From a checkpoint of a small transformer trained on Wikipedia.
Size: 23 layers, width 192, 3 heads of 64, vocabulary 8192, 11.9M parameters.
Architecture: LayerNorm before each block, biases, tied embeddings.
Training: a variant of Adam for these matrices, 729M tokens, 5560 steps.
MLP neurons of a small language model. Each row is named by its layer, matrix (up: input weights) and neuron, and shows model dimensions 48-143. Each number is 128 + 32 x the weight over its row's rms, rounded and kept within 0 to 255. Numbers have three digits each.
After each neuron's rows, "fires in" lists the words (lower case) most often at its 100 highest values on Wikipedia text that the model never trained on. A number after a token or word is its count.

L10.up709:100129104147127083083153121131108140154118179148143163152061168131162151116125149194141107181120146088107134186159120196133191165086077068094071161097113099106113071111176148116169087104146183125121105147134148141120138120122163139154128123147102145042132148165111122128131092129136127149
fires in: "and" 38, "some" 7, "other" 6, "any" 5, "many" 5, "various" 4

L10.up479:117068159163123154162118117160137103064152113110132105114088131135191131127126126106147086168117108147112130075101139139120212140142167083114057100136114115137184103142142146152087097196103131095114202131099208090150153163211181088044137159150163110091107192174091115127149130100120117133
fires in: "later" 18, "chart" 11, "other" 8, "final" 6, "same" 5, "original" 5

L5.up749:142116140194144124124153130117138127102148136119098172181096126114145119149121165161095077212116140138124116156101118094073180139100106079176159135175116109185137129128136203120122101117164151127155165121125106201098165065113152037109191136124173134129103130141109101124052142138126148082
fires in: "age" 16, "number" 15, "tempera" 11, "teeth" 4, "2022" 4

L6.up35:151105149167139142097142131115168115091144164106142133136092106121100145103094161172169081154118079173161131183115089135067096138129141114085088132189148082088133115171109142143176128153152105180186166058078162172089115121120140107049151151138170134112134182115132160120049151111148090158
fires in: "on" 47, "april" 7, "at" 6, "in" 5

L5.up363:102108148178125111118115135134121205161139150132121098158107097114161115092061140236164182119162109083146105175114121180144103158121127072103068155165141106124134121103165122156178113168123158122096148099150129111116167102101179122141163129129173189119164145081147120153055132057153139133
fires in: "and" 39, "with" 25, "to" 12, "by" 6

L5.up141:118090148184157092091196104167174117066108129101144155156122085130139121108089204107120117149081119136087190164105120109155141112148140113170124126113110136115124133173117135175139086164137045094114122124181117136084098106098167105141114106114071125153079127142122164121170101163098179120
fires in: "also" 29, "which" 25, "whose" 4

L6.up420:093185103131143174163156141134155128129118174109120136147075150158121127144086154148121109122137120164165104084083112129137110138114118136133133112174122110098131113168196222151162114175131146109074110093187176129058118108109097124172145130168113167092177158096142091186094175119129179056
fires in: "on" 56, "time" 5, "keeble" 5

L6.up86:105118092158136079162108181133090150163146210136112129089124184118099111152079125133081129191225142108175170126124117146129136150140109116090054163171133127112145099129165112136118107158161126183133171080143140148138120134124159040158078096214091082057147176160133182150079139120136169109
fires in: "978" 13, "various" 11, "any" 9, "reception" 7, "numerous" 6, "certain" 4

L3.up382:044139146117138161092182152129156137149132154058116145136079099139125135128109108087165117098113129167090203127119118121145109125154130114175132131107128127103148121128119131142127178114123086095121136107142144098125183067153095152169142161112138129077108103116113099103127224101149125103
fires in: "it" 79, "acht" 4

L9.up273:121148206153133151154192169132110178130128101137143137112109133038185211158126072095160102115124117086124122088174113134104106116143148105080095139166140108137193127106162142132129153157156137077068130074118150095147151099126094143085129126141076189046159178136118103139113154153128066092
fires in: "career" 23, "isbn" 15, "billboard" 8, "canadian" 5, "chart" 5

L6.up203:146109152188071112130175147128164141173186096117118209132163149127149093053110174102107089126109171131142185087119187163088114142156103140131116104134118123084134062151152096163166153145119160155088123137105095098172143093151094156130167154071104122139098139121092220142125114168086156107
fires in: "also" 35, "including" 9, "sometimes" 5, "not" 5, "rich" 4

L11.up158:148140119161088147100098135082074143135086157078172123102121122097148132116056099127106108106149068141087070101121133124133173147125113107040130140175161125193086135118137121121172100129182108122128111035130130140115172122164096085114145162155182199087125089121110176142091097124102067133
fires in: "born" 18, "first" 11, "international" 10, "competition" 5, "premier" 4, "group" 4

L16.up18:078119127180148130156109109113124099121148134122159137115113111136109145124102108108094148130130195174076067138168111163097078143063147116170128087156145096167153119137139177111127142226116182138123124087126165151134127099143161092132110112111105095152155173113116133136115090084161118051
fires in: "as" 51, "that" 5, "one" 5, "rest" 5, "by" 4

L10.up212:129118182222101110115124152127186127109068119105179152135052152120141118148135197166142057134145088136143134129152117147113159172132038129125120126178052116108072100114143100115160106162122190140138115135168048167088114114094137123143087151215119155102181141139123089101092148095138201150
fires in: "her" 41, "due" 9, "their" 5, "his" 5, "26" 5

L9.up544:131145172155156138148160127093125086106109141077186119174129151101157195110055112129113105126186126081106164142179138113107117144153100136083130167161130083126116126079135138137196110154118103153157137049173098177146163096089189044126132152129131151081122175148096109162058126145128084109
fires in: "make" 13, "in" 12, "be" 10, "playing" 7, "like" 6, "on" 4

L6.up747:117078169136152133131090123127128061149085160105126128122112115158175141140114108179111106150199168124103129170094126168139122147117078150228074121142120105085134113120155168134143119160059143155141127122109121151138144123120156114106053116168130138080152141159117119135134169219140119128
fires in: "to" 18, "and" 14, "or" 10, "in" 9, "more" 8, "late" 7

L12.up557:097185142135121143089137100114127075130156173089224156163079058106155165150091088095116132170140107155140105144133119139154131161091109124091164134088116140123096125140226128175129121175098127131166130109142099179140117151070131080111117119132154196131150154127112081114142151026115142157
fires in: "until" 23, "and" 18, "in" 15, "on" 14, "to" 5

L3.up440:119142132104151133131104082139102137132148123142123187135101086132150142074151123107089151134107130166145113129136097163154155144079141098134139161120149132100093055098095127111148113181156167061140133143128145113116092137154142122129137179139122126082091139117081234120121143141141095117
fires in: "games" 17, "game" 14, "season" 7, "way" 6, "sustainment" 4, "playoffs" 4

L4.up553:148132109107155124114105156132161145205103183053084121140099035065128143152139126133117095204181129143147162097148113216133110157061093170176120093120136115072191113157133133151088109138104123142125155135113119158138120053097132149150173122188143185101130147119139167134120189143176176138
fires in: "can" 29, "could" 11, "not" 9, "to" 9, "cannot" 4

L4.up669:151080117116059143123200169135142138126168131128124172143096070159171177108142150147145130218120078107143082081167130136173070111105172102138088099084108200120199134126120168163110118141111141114086117080110120100189171108147153134093167143103124136115090111060135122137120150101122167130
fires in: "medal" 25, "points" 10, "women" 9, "games" 8, "life" 6, "albums" 5

L10.up566:110093139217145189128126130137116227140124148120128092133137158079113119138103128121082141070132115119117115156149146109144147108122071158077104133166091128064140131158128165124130207151153130117121128098130144107146150110133145087145140147098127113090174251119113101113077139082128133119
fires in: "for" 18, "his" 13, "of" 7, "with" 5, "2024" 4, "had" 4

L4.up355:118130116108141086177147131134113154140131163120096136155095129142159130118103106128151168141126099074152141134099112155138156140134197141113140171114143130125187129093123165163072137151061043164017140110103090073203187075098187163150150108088071141112191150083154158173094129179160099102
fires in: "university" 38, "research" 12, "data" 8, "albums" 7, "medal" 6

L11.up584:096116161153158135178123143118106122128112131068060129179114090170180153115113159171120120185143121119067100110149124158168223098079115151185047150146081134074144122104152129142128106154172136160141134077123208114182155147094099120146111110186136099140139159139126117064122156174128149119
fires in: "s" 50, "of" 9

L4.up218:063193120126155132127142130101136142135113136098096118127117082106094096144043172077155131130143136117132186095182120149111123141125122124068104103113161092144132132139131187197121077122070132117172118107078125100133117123092146132145057201141176096137102182122150146149135122136171080172
fires in: "on" 24, "in" 24, "n" 14, "a" 10

L5.up259:130096096127078101100168170120171143100107105102121163151141136133163169064111196145142110131145142145132193112149167088109095189135124120122133127157123153098101084140127113140147163122135163129091197073117108082186125103151116145126156137078121094151139136148075164141144120161113194124
fires in: "that" 21, "on" 9, "football" 6, "goal" 6, "also" 5, "baseball" 4

L10.up571:136126137144092127125168156115108148188124145128141119115072121119090175113125123140138129170140087136121190060145084101140194106095144106125153105110063163179152121194137136200140153133151087051098149100079113116174186112173130131123201163107073145095098156075131054114144159080151109102
fires in: "chart" 19, "albums" 12, "top" 10, "hot" 9, "billboard" 9, "100" 8

L7.up263:122117177135148142079115107113098164117039134057144217075138088097133097122156078132026130124116158162133081156165123131163203110057091126143148144159065188137103119081144127134162077155117133101116156120093150160156124147155113111093145086102146189134146134116110102166121134103142131117
fires in: "republican" 29, "democratic" 10, "american" 7, "historic" 6, "of" 4

L5.up236:112106184126059127045165118133129183122178153085168128060088148074168155172126134148082137076120126138076142090111116159095188169125083173112151095127154081135078121164139110113142081178105116103105171107121062167038122125128092127131078180153171122171144129137151089091142126172095149133
fires in: "she" 18, "he" 13, "it" 12, "they" 10, "hemisphere" 5

L12.up352:132145122208112156171119128127113118109109118154136110114062112081117174137122100111160154084194094148154107141162134154147140166104130167140125157174128101087143114140167175138112125176136179129117108097164139190137165101114112105074113128139133162039134123138072070138163135074117111140
fires in: "in" 46, "for" 12, "during" 8, "his" 5

L4.up46:143152165151127075144138157121111169071054161101175128123058177091093131109121155115078117168138114120085168084153111145097151126109136179077041116109182158138146104130097202170148035159164182133117119143103100096140142089150167111179106123170170085095110136122148092140096158138140142152
fires in: "in" 37, "on" 17, "for" 8

L9.up246:138109105120107139141136159099128142190088138071141108108066126123103131141111187090154165130144088180149079104158105175162109102088167200155130135120133133097167100148129140187108181178127131154094182100131115084142139069117134122116179147089123144067142160111150148139123151158140110070
fires in: "time" 24, "war" 12, "warped" 9, "year" 8, "years" 8, "see" 6

L14.up303:083180181148118121114146145119111125096198111076139133099072136095116124095119141164140114153138093161134118089113084124117130127124149166102154162182128133073099113205147188125185160154137154171175158103127094122131110153169146115065120159124138138120163211101155072147095142085138100130
fires in: "on" 26, "june" 6, "april" 5, "august" 5, "january" 4, "december" 4

L16.up520:151159152147178143160164090153153084159140155083135093130148077115094101144108114091093075180159156141068124162160135176134169122043102138104104089091137160097130111168139117109139130155095124140149143119106121200160116111112156092118128145175122155139159175142090158118155120106144139148
fires in: "to" 48, "sebastián" 5, "that" 5

L14.up73:125159146195094141109136131090138128103165150147093190181125103103145135107112151223142114147158128144132079153136144127176191117098072159154083107146095089129105061087115135158115103184107125145126116105131152103146136117083196124091150147118118163122097197175136093184104110126102098142
fires in: "and" 39, "the" 11, "to" 7, "american" 4

L16.up439:098151102156183099112169103139135130152182121112118090132037099123132188145060109148098106150167124136093072123120132178140128164100099112075113105126117153089142084117178140160124120161108173116114164108122105165136113136097191120137161103126122175151121232209130146098119164079161172080
fires in: "that" 19, "this" 16, "or" 15, "same" 8, "one" 5

L5.up91:166124102093112107096127189106144065105153126110140148180092158158134144138110161133190138112116139162135081123130250104141114109137148122074138094123133124126163015089152142142131135107137147085111215138148089147182061120152147124106119142088091122118151123147072138152127117115118110139
fires in: "it" 30, "as" 15, "called" 10, "this" 4

L3.up408:102104134177128134144100187137136146186130133073122187134060152067170162145141083136177127185146111097140131155103101218095166141092169124148108155159127139154162064127157166103098072196135099153063157115070106112164171130141190119090169114129119148149194146100107134124097106122140144129
fires in: "education" 20, "school" 12, "university" 9, "information" 5, "research" 5, "professor" 4

L5.up589:100090178128133137111123124098195123136094101145081120159105069086178152169122142194171108120148061131147120155152134186102137137145087158128045091154093164093118124116160116147146081127097107164111157115127156089121132075106131171086168112113105143116137138151142150185078073197147105114
fires in: "and" 77, "steel" 4

L4.up699:121083073126155169103194151198135135077098157114164131146110085130145142072119198141131147169079120120115099154127166061144165180132146151140098137117152084172116096091166117133097083140096102050123152123143125134153118112150163118139127145116080143101096159131012135140126144143114145158
fires in: "n" 24, "also" 22, "it" 7

L10.up386:140093168140149178166077127113114105150083109102143170120114100139150101128092131125150162147192068146121111189148118160155106096080113103129129155154122066128118154127115174135161115131144083220140157131157151140145158092093132094116123151143149151180150170096128119092139192120167146114
fires in: "s" 34, "of" 15, "great" 5, "during" 4

L10.up731:092130107119137186175107169114123091207120148137045141135121146116114175079091165126177126193215118164141094090109117130105135113135145135065112142147109122095177118130123120182134153156077095160086131082112151126105104131131153091132079187084120165077160174099158121171101155146146159131
fires in: "time" 23, "on" 15, "see" 8, "date" 5, "dated" 4, "believed" 4

L4.up550:151128197139130161076199111204134068117150140119123169151084152136103128156125118151173115131122123145135118120109171138128124085129096131079156166101149102125166124121150114111090114107143185157122131092119139125080107118127116143126097151083079107137130120171000161151147107166130094111
fires in: "called" 26, "as" 11, "character" 6, "panama" 4, "to" 4

L5.up140:102080119128123145094170133139151159210124129077134139111079103104177128096149104136126143125178100148113106129122130187145217159087089156153179098146078099180111129117166091155121156147105104091087167150154077176083160106162121145157208084133130148116137117131149129128117085122127163106
fires in: "who" 31, "which" 13, "they" 12, "it" 6, "railway" 4, "she" 4

L7.up20:157131136139137080148167171097096169108132142134141166119108136133130152079113146143142093211116094155107168131093088111093213130138155113158151122156121124168145131097106126210153146136124105091124182077100140084190161147174174103118151116121120171166150057119137123122137146120149122052
fires in: "medal" 18, "chart" 10, "labor" 7, "m" 5, "c" 5, "albums" 5

L12.up716:125090189120151104182162136137112162169098166194104195121135105090114175160086102181136137131170176118135086157122127093107196137097076137136130055130154146178143079117145138157148122215160126088087127115109097056170166152153189030115118132077075148143108096143134085167154160084134091152
fires in: "high" 19, "100" 11, "top" 10, "hot" 8, "highest" 5, "low" 4

L7.up684:114131153140157127093098130093133155142177198098176138125160192104139132187111136147091141147173140093121114118122114146110175147060083131108108096147152111165127106104167123137230131206147133086092124129133106122109144108101151053128160120117170185119151133155149189091172151135170162082
fires in: "would" 44, "will" 16, "should" 7, "reportedly" 4, "must" 4